MLP neurons of a small language model. Each row is named by its layer, matrix (gate and up: input weights) and neuron, and shows model dimensions 128-191. Each number is 200 + 20 x the weight over its row's rms, rounded and kept within 0 to 999. A neuron's up and down rows have the sign that makes its largest values positive.
Before each neuron's rows, "fires on" lists the tokens most often at its 100 highest values on Wikipedia text that the model never trained on.

fires on: "ed", "or", "s", "es", "ion", "ts"
L8.gate687,205,195,180,180,168,217,209,202,211,170,189,200,167,169,207,194,180,209,195,234,204,207,208,207,205,180,212,213,182,224,180,183,204,221,223,217,209,198,233,205,204,215,166,220,189,186,171,166,197,227,188,174,162,214,256,211,192,207,212,203,177,221,198,212
L8.up687,237,187,229,206,211,206,160,235,208,169,240,186,203,229,175,229,188,166,201,190,219,181,200,199,190,192,170,225,198,197,182,196,165,212,223,236,227,195,178,178,193,167,187,235,167,162,214,196,220,191,182,205,209,202,194,238,182,187,199,209,196,184,204,197

fires on: "il", "ed", "ing", "ic", "e", "al"
L7.gate851,155,195,183,213,163,194,230,219,193,214,207,254,220,210,214,184,192,194,218,192,240,201,200,204,197,199,223,204,195,220,185,172,175,205,192,189,213,180,217,226,213,190,178,191,187,222,199,177,180,153,215,207,205,235,220,195,194,218,196,175,200,193,194,229
L7.up851,174,174,188,227,180,208,188,216,217,201,185,178,180,220,175,186,173,193,208,195,216,207,192,208,178,207,194,240,213,212,227,178,197,190,243,239,245,221,194,222,227,206,152,220,200,204,203,188,210,227,193,205,190,215,232,238,194,181,191,186,227,201,202,186

fires on: "ad", "az", "f", "l", "il", "old"
L7.gate815,218,223,199,195,179,186,238,194,198,177,207,223,218,133,201,185,196,193,217,178,199,238,196,217,170,177,218,201,169,209,183,205,194,205,205,201,140,212,182,176,208,191,200,213,170,191,211,211,226,184,197,188,210,189,187,185,195,218,156,199,182,176,213,204
L7.up815,164,231,172,218,213,232,217,198,202,201,181,213,235,220,195,195,169,202,173,191,156,203,240,228,211,193,200,202,167,255,193,226,214,221,209,203,209,197,169,205,196,243,220,203,169,207,180,186,178,230,164,210,155,228,186,198,205,194,199,199,220,165,231,199

fires on: "e", "id", "it", "ent", "el", "iet"
L8.gate874,204,174,212,180,189,194,196,192,224,208,193,194,216,212,231,194,241,197,178,211,217,192,174,212,210,184,191,187,224,194,158,193,214,180,183,212,217,209,222,183,179,209,170,189,251,219,175,198,198,211,182,182,227,214,205,206,210,188,209,203,201,220,209,198
L8.up874,187,198,174,214,208,222,223,183,201,185,185,186,212,202,215,214,190,239,164,222,190,204,217,206,178,212,220,185,215,168,204,199,197,186,179,184,185,154,223,199,176,206,243,232,212,187,210,196,222,197,197,211,176,201,200,198,173,187,166,225,193,190,231,203

fires on: "ct", "ter", "in", "al", "on"
L6.gate670,159,172,211,206,190,203,237,186,187,196,201,200,164,216,198,225,200,223,202,229,209,155,175,195,243,208,184,205,186,208,201,183,180,170,203,207,186,209,196,226,166,253,206,216,175,206,202,213,206,225,184,152,201,217,212,175,169,206,224,217,187,200,197,186
L6.up670,211,177,204,187,228,147,186,179,195,197,184,197,180,200,207,232,178,202,191,164,223,247,240,199,213,176,217,194,201,182,205,227,186,207,216,189,164,225,218,183,221,218,197,233,164,172,246,199,210,186,218,213,207,210,154,233,207,239,197,193,195,216,205,197

fires on: "oy", "port", "ign", "es", "ward", "ion"
L7.gate413,170,206,202,205,196,182,198,173,198,197,200,217,196,195,216,218,173,191,218,229,219,241,177,162,184,214,235,160,186,196,181,200,179,215,197,165,194,183,205,232,186,179,190,177,212,167,188,196,210,209,207,162,181,179,151,216,210,194,213,206,214,185,201,231
L7.up413,223,205,233,211,184,221,176,189,195,193,201,188,197,231,205,219,177,186,232,199,210,198,187,163,203,227,194,154,200,187,177,194,168,193,209,198,223,161,203,190,201,197,205,165,208,166,202,187,211,195,185,179,193,195,158,195,214,186,220,192,219,194,193,185

fires on: "C", " C", "c"
L5.gate246,170,173,200,196,212,222,167,192,192,212,200,169,164,197,180,199,192,189,198,214,200,203,191,194,221,165,203,217,198,159,197,172,171,242,188,177,202,221,210,196,226,202,201,220,203,180,216,198,242,206,192,213,192,228,218,205,182,214,180,187,201,183,191,178
L5.up246,180,187,180,182,189,223,187,177,203,163,192,170,181,184,189,185,212,168,202,194,207,186,215,196,203,185,195,215,192,142,204,203,245,205,211,195,217,204,271,213,209,224,206,183,227,181,190,212,183,205,203,147,186,203,190,194,187,205,236,178,201,201,188,199

fires on: "ad"
L2.gate719,194,175,197,200,186,218,217,228,224,203,201,180,190,161,196,199,169,168,220,206,153,203,219,200,176,214,210,202,184,206,199,210,198,220,197,208,200,186,205,183,181,212,226,186,184,199,182,210,202,224,201,228,226,183,183,184,189,195,215,216,220,212,201,177
L2.up719,210,204,213,191,226,218,172,201,228,204,232,218,203,199,196,194,170,239,200,202,205,231,181,216,196,183,176,229,208,171,205,172,194,192,172,163,211,208,212,226,210,192,200,175,172,215,226,195,216,156,179,233,196,196,209,203,241,176,210,156,209,194,192,187

fires on: "est", " the", "st", "ing", " f", " first"
L11.gate834,182,144,195,225,186,182,232,197,237,193,218,260,210,213,213,200,188,191,178,192,173,209,177,201,207,173,210,209,200,186,197,182,207,181,232,233,194,221,198,248,210,183,233,211,238,188,219,178,209,196,189,199,172,215,184,185,191,166,203,224,188,181,199,182
L11.up834,220,202,202,206,183,180,226,194,197,202,201,229,201,210,216,204,174,195,196,196,178,198,220,212,214,214,229,175,209,196,204,184,193,166,232,194,160,212,190,208,170,198,184,201,238,205,155,201,242,198,190,178,198,218,221,180,224,217,183,220,176,224,172,188

fires on: " ac", " 18", "od", "ed", "ic"
L9.gate676,198,163,236,200,228,235,196,214,219,174,186,222,223,201,161,190,189,209,165,218,210,220,196,183,193,246,205,201,202,196,185,201,206,205,176,202,208,206,184,180,180,233,197,188,177,196,187,203,165,185,185,185,227,220,182,211,199,118,199,211,199,164,212,210
L9.up676,200,187,176,178,214,225,222,209,194,193,159,214,196,190,214,186,214,198,200,220,193,231,186,221,172,206,180,201,204,179,172,242,198,212,191,218,195,215,182,180,214,180,223,197,211,196,187,212,205,230,195,191,169,185,233,162,184,211,166,193,182,196,208,175

fires on: " n", "N", " N", "n"
L5.gate107,207,165,198,208,202,191,190,202,218,158,217,202,181,208,231,222,194,192,226,210,192,199,216,194,201,236,215,238,175,175,215,200,204,234,209,207,201,192,206,235,183,228,219,197,202,216,234,211,200,191,208,191,175,193,228,189,168,220,251,211,191,169,210,177
L5.up107,182,166,214,180,213,204,185,191,213,165,221,212,174,191,213,213,170,221,226,183,176,222,206,198,164,198,191,216,197,178,206,197,220,225,205,195,241,212,201,174,202,219,205,191,201,229,211,231,224,183,170,206,188,207,202,170,193,214,215,208,218,174,197,173

fires on: " im", "m", " sup", "ust"
L5.gate28,186,189,206,234,236,239,190,179,191,239,162,227,222,194,189,203,158,180,210,226,183,214,151,194,211,192,215,178,197,234,200,227,173,207,207,208,208,236,202,183,194,216,214,212,184,217,192,165,204,168,208,222,201,214,231,206,215,211,190,214,180,171,204,167
L5.up28,193,191,187,216,208,225,228,192,178,232,167,236,217,200,173,158,194,200,189,207,188,232,171,203,199,196,213,183,204,212,203,237,201,213,189,188,206,199,193,202,214,193,233,193,187,224,195,205,184,174,221,202,209,199,214,202,215,243,218,224,195,218,193,198

fires on: " p", "ury", "uss", "?", "'s"
L2.gate502,244,199,206,206,202,202,217,236,184,231,216,186,172,193,157,187,183,202,213,183,225,197,199,203,229,204,211,187,211,195,204,171,244,181,198,204,185,222,209,207,196,171,234,192,204,183,200,222,170,196,205,213,203,232,193,215,164,211,224,205,198,203,223,180
L2.up502,213,168,219,225,191,180,216,195,224,198,204,189,169,185,207,207,195,199,175,197,183,178,193,186,216,218,137,167,185,218,178,194,227,185,211,163,180,216,188,174,243,221,204,202,161,232,227,201,212,199,213,209,151,238,204,215,185,179,196,167,202,189,216,173

fires on: "ing", "in", "==", "ob", "ad", "on"
L6.gate50,227,198,234,185,214,201,206,229,182,198,190,209,191,223,196,204,236,179,189,220,179,182,177,200,199,189,189,203,166,177,202,200,192,198,192,218,227,202,164,176,207,223,195,196,165,219,189,206,202,193,199,197,190,212,180,188,169,241,201,208,166,191,229,200
L6.up50,195,212,180,185,187,194,216,218,196,233,195,220,213,239,205,183,205,187,255,200,206,217,222,191,191,235,186,214,212,216,190,179,151,164,169,162,220,183,185,164,196,232,194,185,204,204,168,209,201,196,198,195,182,236,165,208,210,247,219,186,214,201,182,225

fires on: "ord", "eam", "ign", "\n", "|---|---|---|---", "ork"
L5.gate406,204,196,214,197,211,177,174,208,186,229,208,222,193,212,178,186,207,233,206,208,227,201,226,176,198,187,220,202,186,200,198,184,194,212,178,182,214,183,205,198,214,205,203,210,186,191,207,168,220,206,198,171,207,193,228,198,224,181,164,197,160,185,183,188
L5.up406,177,213,246,202,159,197,184,186,211,210,184,199,214,220,183,214,204,190,219,165,170,185,200,174,165,273,206,181,185,193,204,241,228,171,182,193,202,193,192,189,187,198,211,207,190,201,175,152,235,192,201,201,199,215,197,191,193,192,206,170,180,191,190,216

fires on: "ec", "on", "r", "in", "os", "c"
L8.gate330,218,184,188,204,195,195,199,210,193,175,188,210,181,185,209,221,248,196,175,208,209,206,203,197,191,180,184,177,195,222,220,206,198,195,218,191,222,179,203,232,212,133,202,206,221,217,165,180,191,215,236,205,219,185,195,184,189,203,186,177,161,183,235,200
L8.up330,208,204,193,209,174,189,199,221,161,180,182,193,200,198,183,180,203,201,159,216,219,193,202,167,188,207,209,224,214,200,189,157,199,170,195,213,184,214,167,201,207,195,209,208,187,223,205,182,182,198,211,176,199,178,179,184,191,224,203,200,165,174,182,245

fires on: " im", "m", "l", "al"
L8.gate944,176,168,211,192,225,238,216,180,155,203,187,204,229,163,187,182,150,207,210,193,175,213,186,173,215,199,183,173,207,224,206,214,183,198,170,199,190,186,163,184,216,213,199,211,193,206,179,199,204,168,162,174,194,188,201,206,187,198,194,198,171,181,216,204
L8.up944,174,204,193,221,223,176,211,270,194,230,203,218,215,170,194,223,188,231,234,222,184,220,202,208,194,198,224,156,197,213,218,220,226,221,232,202,232,178,224,194,192,212,166,241,201,191,185,181,166,194,167,167,205,230,211,234,225,192,199,205,164,241,182,236

fires on: "ol"
L2.gate185,170,200,187,219,185,223,223,192,193,208,211,200,229,222,199,187,223,210,238,195,202,212,179,182,182,195,181,193,210,200,167,197,212,185,199,199,184,171,211,234,171,210,241,173,186,232,202,225,205,174,217,228,205,221,239,224,190,219,183,220,204,201,238,178
L2.up185,161,195,193,225,186,209,229,204,190,177,201,187,222,184,215,169,212,217,246,202,171,207,211,192,168,194,199,191,183,194,166,197,212,204,198,195,180,184,193,212,191,205,232,159,178,221,182,227,199,176,200,207,255,221,207,212,171,213,180,236,169,204,228,179

fires on: "h", ",", "y", "ial", "19"
L6.gate765,201,206,209,177,173,200,177,202,204,194,189,247,213,196,210,201,187,236,197,221,213,203,193,199,202,201,215,207,214,193,163,188,191,188,192,196,177,218,175,197,191,202,204,232,223,233,221,203,200,212,221,208,201,225,185,195,232,224,173,199,221,203,206,186
L6.up765,174,209,216,194,241,178,232,193,142,192,184,207,206,213,221,204,198,230,217,206,180,217,200,207,186,184,204,191,192,196,218,230,208,200,200,208,179,212,198,178,144,184,240,183,235,192,186,213,170,221,213,202,201,218,146,192,184,177,214,203,207,201,202,197

fires on: "ol", "ul", " over", "le"
L8.gate93,199,200,216,180,195,184,235,197,220,213,210,199,214,183,185,218,235,186,203,187,195,220,176,143,170,210,186,206,219,201,191,179,201,189,206,182,216,165,211,225,167,169,213,199,211,213,212,187,205,221,196,175,204,211,227,214,199,230,174,214,200,211,203,209
L8.up93,243,214,179,179,221,177,190,186,172,196,183,225,183,156,207,173,188,198,198,206,226,193,215,232,193,184,180,230,190,220,209,173,202,192,215,213,213,153,189,192,224,170,192,221,195,195,186,178,172,210,188,168,235,172,199,187,211,198,201,208,192,208,192,200

fires on: "st", " D", " F", " S", "est", " w"
L11.gate90,217,195,217,194,211,245,209,193,217,185,220,228,245,197,201,236,210,199,174,178,202,185,199,213,221,223,190,188,189,188,246,190,202,182,239,194,213,222,247,178,202,194,219,225,202,192,221,191,187,218,227,210,196,182,211,217,196,229,157,209,175,194,205,200
L11.up90,221,192,223,200,229,175,210,213,209,170,191,191,159,201,253,205,184,204,196,202,147,238,196,203,222,198,197,190,215,238,218,171,212,184,219,205,168,198,169,190,162,201,199,179,189,226,195,220,222,204,204,185,220,196,221,174,205,214,223,231,185,200,190,201

fires on: "in", "is", "ing", "e", "i", "ment"
L7.gate148,234,173,200,179,202,199,203,237,201,192,186,223,188,222,198,197,209,186,246,214,166,155,175,197,206,221,199,215,232,199,224,183,194,187,166,210,167,183,198,186,213,184,193,213,179,202,201,194,223,209,213,211,181,232,205,217,174,197,205,220,178,177,223,192
L7.up148,215,199,240,219,220,162,205,224,199,229,184,223,204,212,188,195,224,204,261,191,203,187,199,199,236,177,225,198,212,198,186,220,173,164,191,189,226,187,190,213,168,189,203,164,171,194,200,219,207,250,181,194,176,225,204,211,208,153,182,193,197,219,182,185

fires on: "I", "C", " I"
L6.gate58,211,174,185,190,197,211,203,191,189,197,203,196,195,203,144,205,199,220,213,180,237,195,172,216,216,216,195,209,222,149,194,160,192,227,209,189,158,168,218,218,200,190,196,191,209,204,184,208,199,191,232,207,179,231,206,171,175,213,229,198,178,196,208,226
L6.up58,227,196,217,168,209,220,179,194,200,176,184,210,206,198,181,172,177,207,219,180,212,203,202,186,200,198,216,209,192,185,172,220,197,185,209,180,199,180,221,169,223,191,181,177,225,196,172,185,208,216,167,193,176,228,199,204,214,192,184,181,178,188,216,222

fires on: "ol", " pol"
L2.gate441,165,215,189,219,186,214,233,196,211,180,191,209,173,202,231,190,182,231,237,174,188,196,207,215,194,190,205,183,168,169,160,200,183,171,196,190,178,205,195,201,196,206,199,183,174,201,228,222,200,194,209,179,220,217,215,203,144,222,200,204,195,205,218,176
L2.up441,157,178,181,248,193,221,207,193,178,230,219,184,219,195,175,207,223,217,203,224,210,183,200,212,151,195,195,193,199,198,176,168,189,179,181,201,171,204,196,197,194,206,234,204,183,183,218,216,192,212,203,217,229,186,160,174,186,229,181,204,190,181,260,159

fires on: " up", " out", " over"
L5.gate379,190,193,202,174,202,215,199,181,203,165,251,205,190,181,182,228,198,185,212,208,218,183,221,210,163,193,217,215,190,185,235,182,199,196,207,168,186,172,204,198,196,175,198,188,211,191,226,193,194,239,191,187,198,225,210,194,195,225,186,209,198,208,206,204
L5.up379,169,206,201,170,211,191,206,182,199,185,214,238,212,169,190,203,200,182,234,165,193,147,214,200,197,205,216,181,213,188,206,189,193,207,213,170,222,182,202,191,168,201,191,201,223,200,183,160,145,183,185,176,192,196,207,225,212,230,188,206,218,230,201,210

fires on: " not", "ot", "h", " |"
L9.gate788,200,221,226,186,217,214,199,225,149,211,216,220,183,169,195,240,243,204,195,200,242,210,212,215,174,188,210,191,246,189,195,194,189,204,222,211,216,198,205,200,198,182,191,177,186,231,198,224,230,218,205,239,225,201,210,177,211,166,139,201,189,192,215,184
L9.up788,178,195,173,192,217,218,207,181,194,204,213,226,211,214,188,196,204,192,205,172,240,200,223,225,197,227,203,192,155,183,216,175,206,157,204,226,208,208,218,227,180,227,219,211,261,194,171,209,199,231,205,230,243,221,222,208,205,187,196,208,199,177,199,194

fires on: " |", " st", " of", "al", " and"
L12.gate150,221,181,201,194,184,211,215,209,184,180,210,215,182,227,205,180,193,230,199,174,155,202,209,184,195,185,200,163,227,156,195,214,182,193,204,212,208,185,214,214,220,177,190,237,204,232,205,188,234,200,173,175,208,144,210,197,234,222,210,172,201,181,178,212
L12.up150,204,240,183,188,208,178,205,234,191,145,234,190,173,211,217,159,204,161,152,243,179,188,162,212,176,198,179,209,191,187,217,195,218,193,207,217,201,204,164,207,190,203,188,202,216,235,227,205,219,200,197,252,213,173,208,188,187,181,190,220,166,209,198,169

fires on: "in", "c", "ter", "ac", "en", "is"
L8.gate739,190,186,188,220,187,226,224,219,180,195,188,183,206,165,176,205,230,162,206,211,182,214,198,191,192,198,171,190,195,204,165,191,180,206,206,238,193,192,200,199,208,182,185,218,199,206,202,243,185,207,213,210,194,195,190,178,174,212,194,198,172,186,212,154
L8.up739,227,210,212,185,170,190,190,263,174,187,157,225,169,192,194,175,200,171,189,193,194,184,218,203,210,216,173,175,240,180,200,154,215,199,223,216,179,204,232,230,175,214,211,178,189,215,167,251,181,187,190,182,186,231,204,201,192,177,214,198,179,186,166,195

fires on: " d", " l", "w", " |", "g", "ig"
L12.gate342,219,216,207,199,203,192,209,226,179,177,185,221,226,168,201,226,204,172,168,207,204,155,181,244,195,198,231,219,218,192,192,195,194,212,200,204,180,188,211,183,207,186,196,187,199,206,202,216,205,188,215,169,191,196,221,191,182,163,203,197,192,208,231,211
L12.up342,197,213,216,213,197,215,203,199,187,208,198,195,185,210,187,244,184,248,189,216,194,213,194,149,185,230,207,180,195,169,220,189,230,193,210,188,241,195,191,195,207,239,189,202,177,185,201,209,197,182,176,177,170,188,204,200,239,169,196,217,194,205,195,170

fires on: "f", "ter", "or", "in"
L7.gate443,171,148,215,174,168,212,192,238,180,211,213,190,191,209,208,190,178,212,169,210,214,192,185,187,201,200,194,203,216,221,207,211,227,193,206,243,159,163,217,205,202,214,197,209,166,207,163,222,206,225,186,182,194,204,162,235,160,204,217,168,209,186,178,230
L7.up443,171,198,200,162,230,162,178,166,189,198,236,206,197,153,217,196,183,210,191,184,189,247,202,214,193,207,202,184,203,198,180,222,208,209,191,204,184,218,190,195,205,252,198,223,227,199,192,222,194,204,217,217,225,213,215,185,193,184,186,156,232,195,201,195

fires on: "C", "c", " the"
L12.gate62,193,197,192,169,220,209,232,218,230,168,197,196,207,169,184,209,199,223,190,198,168,203,219,195,196,214,182,211,198,112,207,191,207,201,211,185,178,199,230,222,205,201,179,233,215,218,199,218,220,199,174,171,214,219,173,171,166,221,214,210,155,150,182,190
L12.up62,196,204,173,182,230,227,164,203,210,171,187,181,200,227,161,207,174,213,217,203,230,179,219,223,182,200,232,222,207,168,183,194,191,205,191,163,209,183,235,219,235,206,200,224,196,206,187,190,173,185,213,146,198,195,193,213,216,174,201,169,173,214,198,208

fires on: " |", " and", "am", " the", "w", ","
L11.gate678,218,170,205,179,209,213,216,217,208,230,170,206,203,167,183,227,195,175,199,171,187,215,198,208,164,210,226,210,188,210,206,154,166,209,209,193,231,199,218,231,201,196,179,196,212,190,197,227,225,201,176,203,191,178,200,165,217,145,186,205,185,217,186,240
L11.up678,186,224,194,192,216,207,190,179,219,158,213,189,176,208,179,226,191,215,234,223,195,180,214,200,182,212,164,213,165,187,232,187,197,203,180,220,201,183,239,199,195,212,195,188,188,218,203,198,216,177,159,221,154,228,182,215,218,170,211,182,228,239,184,166

fires on: "ad", "her", "r", "ife", "emb", "om"
L12.gate945,188,211,200,184,201,204,213,214,200,209,220,205,218,213,197,244,181,185,178,205,229,200,189,193,177,221,200,167,206,233,192,236,211,160,195,193,223,215,210,185,175,217,224,217,210,223,196,188,202,199,194,218,197,196,207,179,188,218,241,185,201,230,213,169
L12.up945,194,171,218,175,256,199,190,200,207,198,207,204,185,171,191,171,186,218,192,206,202,251,219,206,189,175,188,212,194,222,207,215,195,211,187,208,191,201,216,221,215,209,215,239,180,188,210,178,208,187,180,198,186,225,183,194,221,202,219,160,192,211,218,204

fires on: "it", "ond", "ost", "at", "os", "ard"
L7.gate1019,250,176,175,190,218,186,235,241,227,207,230,191,215,227,201,213,190,169,173,202,195,203,184,251,210,175,184,178,189,187,190,226,130,227,204,187,201,173,184,159,217,186,217,218,222,174,225,197,220,176,189,202,191,195,196,195,164,199,201,212,200,201,179,197
L7.up1019,189,165,188,191,202,186,208,215,226,197,250,194,171,218,256,239,215,225,221,203,186,203,197,226,243,236,196,157,207,180,194,192,222,238,196,216,196,172,180,193,206,221,229,225,226,209,206,201,234,211,154,218,230,222,216,197,168,193,202,209,199,178,189,221

fires on: "ol"
L2.gate545,158,206,196,181,177,197,205,162,186,210,185,200,222,214,204,168,242,193,214,195,239,209,201,189,187,193,212,196,197,207,215,215,219,193,201,206,190,198,181,235,157,194,211,190,214,229,198,218,191,185,188,202,217,205,187,224,180,192,185,207,255,162,197,212
L2.up545,179,222,183,181,163,196,220,204,171,201,180,211,238,201,179,142,239,205,221,210,209,209,198,194,187,174,189,209,196,194,188,215,221,192,224,215,177,178,191,232,151,211,205,206,211,210,194,196,196,163,187,189,216,213,171,230,169,180,181,207,224,155,200,204

fires on: "ar", "ed", "ord", "ct"
L7.gate604,165,171,210,169,195,214,186,210,187,211,208,191,181,215,210,167,220,202,231,200,193,228,198,240,188,221,206,189,183,201,169,193,172,218,232,161,199,208,166,205,210,185,212,184,206,196,177,220,221,209,219,190,198,226,182,233,208,207,230,225,207,202,214,207
L7.up604,238,213,205,189,221,169,198,195,195,234,241,177,199,198,174,245,217,202,202,194,221,188,174,163,219,199,209,208,178,191,205,218,196,195,183,206,170,227,177,166,201,173,179,180,199,196,239,221,229,208,209,229,207,178,212,223,216,239,212,161,178,200,225,187

fires on: "e", "el", "n", "il", "ul"
L7.gate444,216,193,181,168,241,178,180,165,204,227,199,214,233,218,179,186,184,147,194,210,184,223,176,196,192,167,189,159,208,217,181,197,198,198,203,188,203,188,239,221,177,243,199,184,197,192,218,197,205,184,200,162,198,223,222,218,202,184,193,201,221,193,221,185
L7.up444,255,175,230,209,231,196,196,225,208,213,182,184,199,194,225,179,217,202,205,209,212,215,205,182,230,186,200,212,217,222,189,156,214,173,206,225,187,207,202,190,199,164,221,196,199,208,197,201,250,179,222,215,209,212,222,238,200,167,206,191,236,217,191,217

fires on: "ed", "ing", "en", "e", "es"
L8.gate707,189,196,176,200,179,185,189,185,201,205,209,227,207,209,170,188,220,208,224,235,209,212,197,225,153,173,198,183,214,207,198,183,209,195,205,228,233,206,213,162,228,230,231,209,181,202,171,207,188,179,200,183,175,173,223,232,190,202,210,218,160,180,178,188
L8.up707,192,186,184,203,185,182,220,197,210,173,204,232,186,217,200,166,214,199,213,166,236,177,213,224,210,179,194,216,213,216,219,194,199,185,222,241,224,184,182,217,194,179,213,194,198,160,198,193,198,143,162,188,217,241,213,263,218,154,206,214,206,170,191,203

fires on: " =", " this", "-", " is", " (", " was"
L2.gate297,169,214,211,191,195,225,215,178,195,185,228,199,208,222,191,215,167,184,182,199,184,218,178,204,207,187,184,168,215,223,194,219,171,220,206,192,212,236,174,196,189,170,191,191,205,179,216,184,197,191,196,224,203,200,181,224,219,217,250,205,190,218,185,212
L2.up297,195,200,198,197,200,190,221,169,231,163,198,199,197,182,223,187,186,239,204,242,209,175,191,195,186,192,207,198,193,205,206,170,201,217,216,169,192,215,206,202,183,206,217,212,190,204,223,187,213,222,194,193,199,195,200,220,188,171,212,193,189,176,184,206

fires on: "ver", "en", "in", "on", "ab", "n"
L8.gate401,225,194,186,190,201,196,207,191,203,169,195,233,214,202,209,232,197,190,187,192,228,165,205,189,191,177,196,203,216,202,228,197,223,196,198,225,199,204,190,184,208,232,188,216,201,190,227,182,170,197,165,175,196,232,209,223,211,187,187,189,222,224,178,224
L8.up401,176,215,218,225,196,229,134,201,203,219,167,209,177,184,204,207,231,182,211,196,186,189,181,187,193,209,212,214,185,184,156,206,185,216,186,171,209,204,231,176,209,210,171,192,210,205,195,213,181,227,205,207,192,206,172,216,201,209,206,174,221,158,194,207

fires on: " was", ",", " and", " is", " he"
L11.gate411,170,224,191,177,195,177,222,180,225,202,239,210,217,224,182,179,170,200,212,233,195,204,187,164,198,174,208,232,187,215,215,194,204,212,174,221,210,226,186,214,194,197,184,212,220,214,230,230,216,199,200,197,194,231,174,210,208,173,211,187,210,220,207,198
L11.up411,189,213,203,214,179,161,222,198,203,174,195,200,204,208,214,196,191,212,213,236,202,204,208,172,211,188,225,185,192,230,243,213,239,216,187,209,233,196,193,189,200,197,212,212,202,195,205,210,213,203,196,203,178,232,205,228,208,169,210,218,207,207,223,180

fires on: "at", "am", "et", "ed", "ive", "ot"
L7.gate992,187,214,209,195,183,185,189,187,213,211,232,149,221,202,191,197,187,170,216,192,182,217,204,202,205,180,190,245,242,196,171,196,200,205,197,186,194,185,227,175,184,202,220,197,197,190,188,202,195,193,206,201,216,256,238,192,203,215,195,142,221,239,158,204
L7.up992,215,218,199,197,191,173,220,185,175,234,209,204,215,169,187,199,205,208,182,242,193,186,195,194,185,185,170,200,211,197,188,216,193,215,192,175,203,202,213,164,197,233,201,211,206,198,225,242,190,190,208,200,189,235,220,148,186,173,178,202,214,211,205,206

fires on: "c", "igh", "ec", "l", "ell"
L7.gate961,167,208,195,198,204,188,181,177,216,177,174,220,174,201,195,211,193,218,178,195,189,202,180,251,216,166,181,203,215,180,217,215,215,212,223,197,214,178,220,213,187,238,220,162,179,206,206,206,190,169,232,215,213,202,179,208,223,239,180,168,208,181,211,230
L7.up961,197,188,216,192,192,206,224,180,193,208,170,229,193,208,192,190,212,204,156,198,201,215,210,180,177,192,223,220,239,190,245,160,215,172,184,196,171,200,172,193,222,192,202,192,177,218,219,172,187,236,201,209,186,189,198,204,188,209,189,188,196,200,198,210

fires on: "ed", "am", "al", "ol", "e", "el"
L8.gate513,198,199,240,183,201,196,206,153,182,207,207,214,193,170,215,190,199,232,190,198,195,223,193,211,185,194,197,183,232,228,162,193,189,213,205,203,206,192,222,204,172,179,208,191,207,210,199,233,220,194,196,177,238,247,267,238,210,194,200,183,171,194,195,209
L8.up513,205,202,187,230,235,219,242,178,216,208,198,175,217,174,221,182,166,239,195,261,190,202,202,214,182,198,175,189,185,183,207,183,189,187,179,155,205,188,216,182,212,180,179,221,209,225,198,194,202,198,220,211,219,226,206,217,189,166,183,196,206,199,195,166

fires on: "N", "ative", "S", " N", "M"
L5.gate263,201,208,189,217,210,168,177,190,220,190,182,189,169,200,172,182,175,206,227,215,188,180,208,179,165,198,190,241,177,185,185,203,223,220,203,239,202,195,222,201,205,216,206,220,203,218,224,197,199,232,224,196,179,211,232,209,214,232,223,190,200,185,175,184
L5.up263,215,185,182,177,197,195,193,200,183,214,197,203,206,167,224,203,202,214,196,212,192,220,187,194,181,197,242,206,206,186,176,211,212,219,178,181,189,210,201,206,222,228,228,227,229,194,183,189,236,193,186,197,221,158,223,207,196,189,227,211,201,205,210,215